Weights of a small GPT-style language model, trained from scratch on English Wikipedia.
Size: width 224, vocabulary 1872, 7.52M parameters.
Architecture: learned positions, biases, tied embeddings.
Training: a variant of Muon for these matrices, 9771 steps.
MLP neurons of a small language model. Each row is named by its layer, matrix (up: input weights) and neuron, and shows model dimensions 80-207. Each number is 500 + 40 x the weight over its row's rms, rounded and kept within 0 to 999. Numbers have three digits each.
After each neuron's rows, "fires after" lists the tokens most often just before its 100 highest values on Wikipedia text that the model never trained on.

L5.up640:437489492498511483468517477515518528485486493470559484522522552541489427454487563573560463575491527578599588457483469488451504531541484489506530571402507516480513489512517488356505468492565474480475421541503501488519498531556502519515478615466515516578537465530494499508481495511548469512526457536501524458467513510477482577490581493521530466446478539528483420481461557519476494522479
fires after: " con", " pro", " ob", " ex", " sub", " Con"

L5.up17:528565510522552477472637445479488513510458539529555531513456536480552434434446469510494499520464466510580436510499502474451484538510509429464489525511494524535443501505476450473483502515508523480572514564567489453442529573500542458433513537477455492547522485499458483533507535542564474531507506520519497462507470496521510450488516460528544512570565485542501394523519468464536495434532
fires after: ".\n\n", " I", "I", "A"

L7.up690:469405539486433527437471547443533494516520494527527503494510512555458513535521443523542533532513501547534514520470465449463474489446500484536536516411504426468412593475491562549571474527508569544461488485483462501470542476517538497537475446498536482533529534504499472524468525516502500411489458532471448492503447425472498595597521528478545471547444462458490486473482492498516436502464
fires after: ".", " (", "–", "aged"

L2.up780:562527475499456501465488545436487526467460516447482505578556529486504565524479550498541515543510475486555532499506490495480486478453488431446455530498454543548612505473490483490551510467500506554520464484532434525456426422457422540529539580495453466475477517442432496500576481560530435482503428489546544551535509534504472498471564521460394487517521423505520453546491529447591570484489
fires after: " F", " T", " St", "st", " pr", "D"

L6.up499:457564562484484446469499542497531558484506511516537465459513489504506511503445582448549458493542480586512518509456497461479443474551547495487428533461543452478535442515587481525493478526478482507544480509435476451509511508546524544482440524484511401500504492497533452471507462497514451497505425521624545410503479555512510486460538471517460473539569463516472505551469516443531437563490
fires after: " Con", "E", " con", " E", " c", " per"

L5.up565:460473469537485502527530528493374493507527508470473531541473486522487456467544514507573447535568561456534495480483476515592483506516514513526467395472506382572523525484494577435499429501441530532490496432544570436504510499535470540545516526507417494577575487490476464525488500462444460494481497471534484470529501474552509511567476564531463430503555510527582474512491465522424493514515
fires after: ".", " of", ".\n\n", "P", ",", " int"

L5.up660:524533501486540466487475499512474480459527508504495514442485527514531521472430428571456548459480493491543539408554537505441481497513450488459422483559502507556496503489483526516540467457415542584511487502483505481500450537529443539448416531446555478527548550504477499443516535504526529443477578484436511498520506488405466561503494495475509496541446512484511495503520485524491532497511
fires after: " r", " re", " un", " me", " ", " be"

L6.up148:493499502501530404501488525467481498512473507546595531514521538447519432472462501502488520441414435575516484611488503476455498457473492519461554552498489520526555469606550509515435543489519532545515456496581528553513477510510576440511500474469437504440508510408507524538462494515548501476599473505473463524414462539447514483515539471447526475455491485433522427454513516504506439530465
fires after: " t", " mov", " fl", "ra", " G", " ch"

L5.up62:578489508532504504506527559480478453525533501553505489529520501430451540550549511522477518555400508491521432478506506512491476532544542489435510520455427484442457545498523532516489504506520491468520521560591552477430506566436468431463543475471440460472548479543511539553511464477537567522522533515514540489450513529533475437477512544474504410508528589468578464448490454533539485580476
fires after: " g", " sh", " G", "ra", "ol"

L5.up490:540554468437538512494497491507516473462456569493475544450531555531514464554441582548466496521554547526431468427509479524528517522496500563520450489461516556555446512522481452515479470481497498502571532453564493440531417527516454452493429530534520487482482501494530469428503482514508403499522496494480536514556453533486479516493477543486428537436516473525500522554449487496533560514557
fires after: " B", " V", " Br", " M", " D", " pr"

L7.up227:485504531415519481482602507431441553512515467530428541489478514463379484515520478573476511528487581488477484498531450500464538475473570538540459511515438449454537540440464455456531562413505493504465493473561504472518512483477522499519530527450514536494512514417469522550491530471560547572475488546525539504470494557502483565502556455469488586550485502581533540485444465459474475456554
fires after: ".", " tr", " r", "se", " world", "ace"

L5.up703:487418574447483478522596504549534501482518566468464505515539552541429454479497563533548532475457444468470451483403493468531472530475509431497542467422484481538474480441526491500453358467475459481562522428510437501441485450479546476482494522408530545489568464493570532430464528483545501453513550530468510497567488431502469490518526509476542413541547481505439515504500511503474541500570
fires after: " C", " B", " D", " A", "on"

L6.up528:506528497475501476468482537550400476497504424432621543469494497487567433520496451553520480448479419493482469519540571566479527518520468522515459483488506500512467478465555581525486520566524449511494479503511550495383475494478501485465456511520458465605478480538508484498463551526535482461552510582541463447513523474500506512499493504528503463544559527536608495504475481447482543493380
fires after: " I", "ut", "I", " N", " Sy", " Th"

L7.up528:490482501479422471527503569510484522480507427467529509440579396481539509498561444451542530503455560495520550509491604444494471528449586553499490478455524511501499465465534554499454498519457488421606483516485461458468481570511549489509523499480547468440529606577471484508544468552495495514478536496393555391461471537463571514480501473500474456522527481497554464504462584523528537495475
fires after: "g", " It", "at", "t", " Aust", "I"

L2.up496:498576480565480505494441529395554572488483531462480421508456520485503444512476518503552515492524472507478482480491428551490417499628497512465515448546543506482463520493465477534510532579501451525528562486462462484530558553501501410473494544474464510499534471488524489467490528498543512438478505557489494521505478492497470556575437544548445465515550484499529447467484455446551526506466
fires after: " Min", " acc", " ac", " min", "stit", " c"

L6.up868:492507488551442539520557535492501580474483491482498544465580567407523567520483477523466487486522559552505435486558487469474482437463535430489521486528476521523587497553500511463498552532498470532496480487497497525533519518537501520461486578548457540533504523464425376469483541435486457441545501526560442445471557511599449554552460489512468501485538509543457431496381522534558543414571
fires after: ".", ".\n\n", "owever"

L6.up362:473431512496496554488574550507555532473551516468488506528551526552496586509451525457484460517567586543553517461499489503446465408502448529553498512470514454462569480495496512569564432516481482516402437533537551487480515488554557463487521530429433479475511502496514486537444543476513490487545488540452489525463565491514563499560550506438438511528406548493466467449458490518487515514508
fires after: "."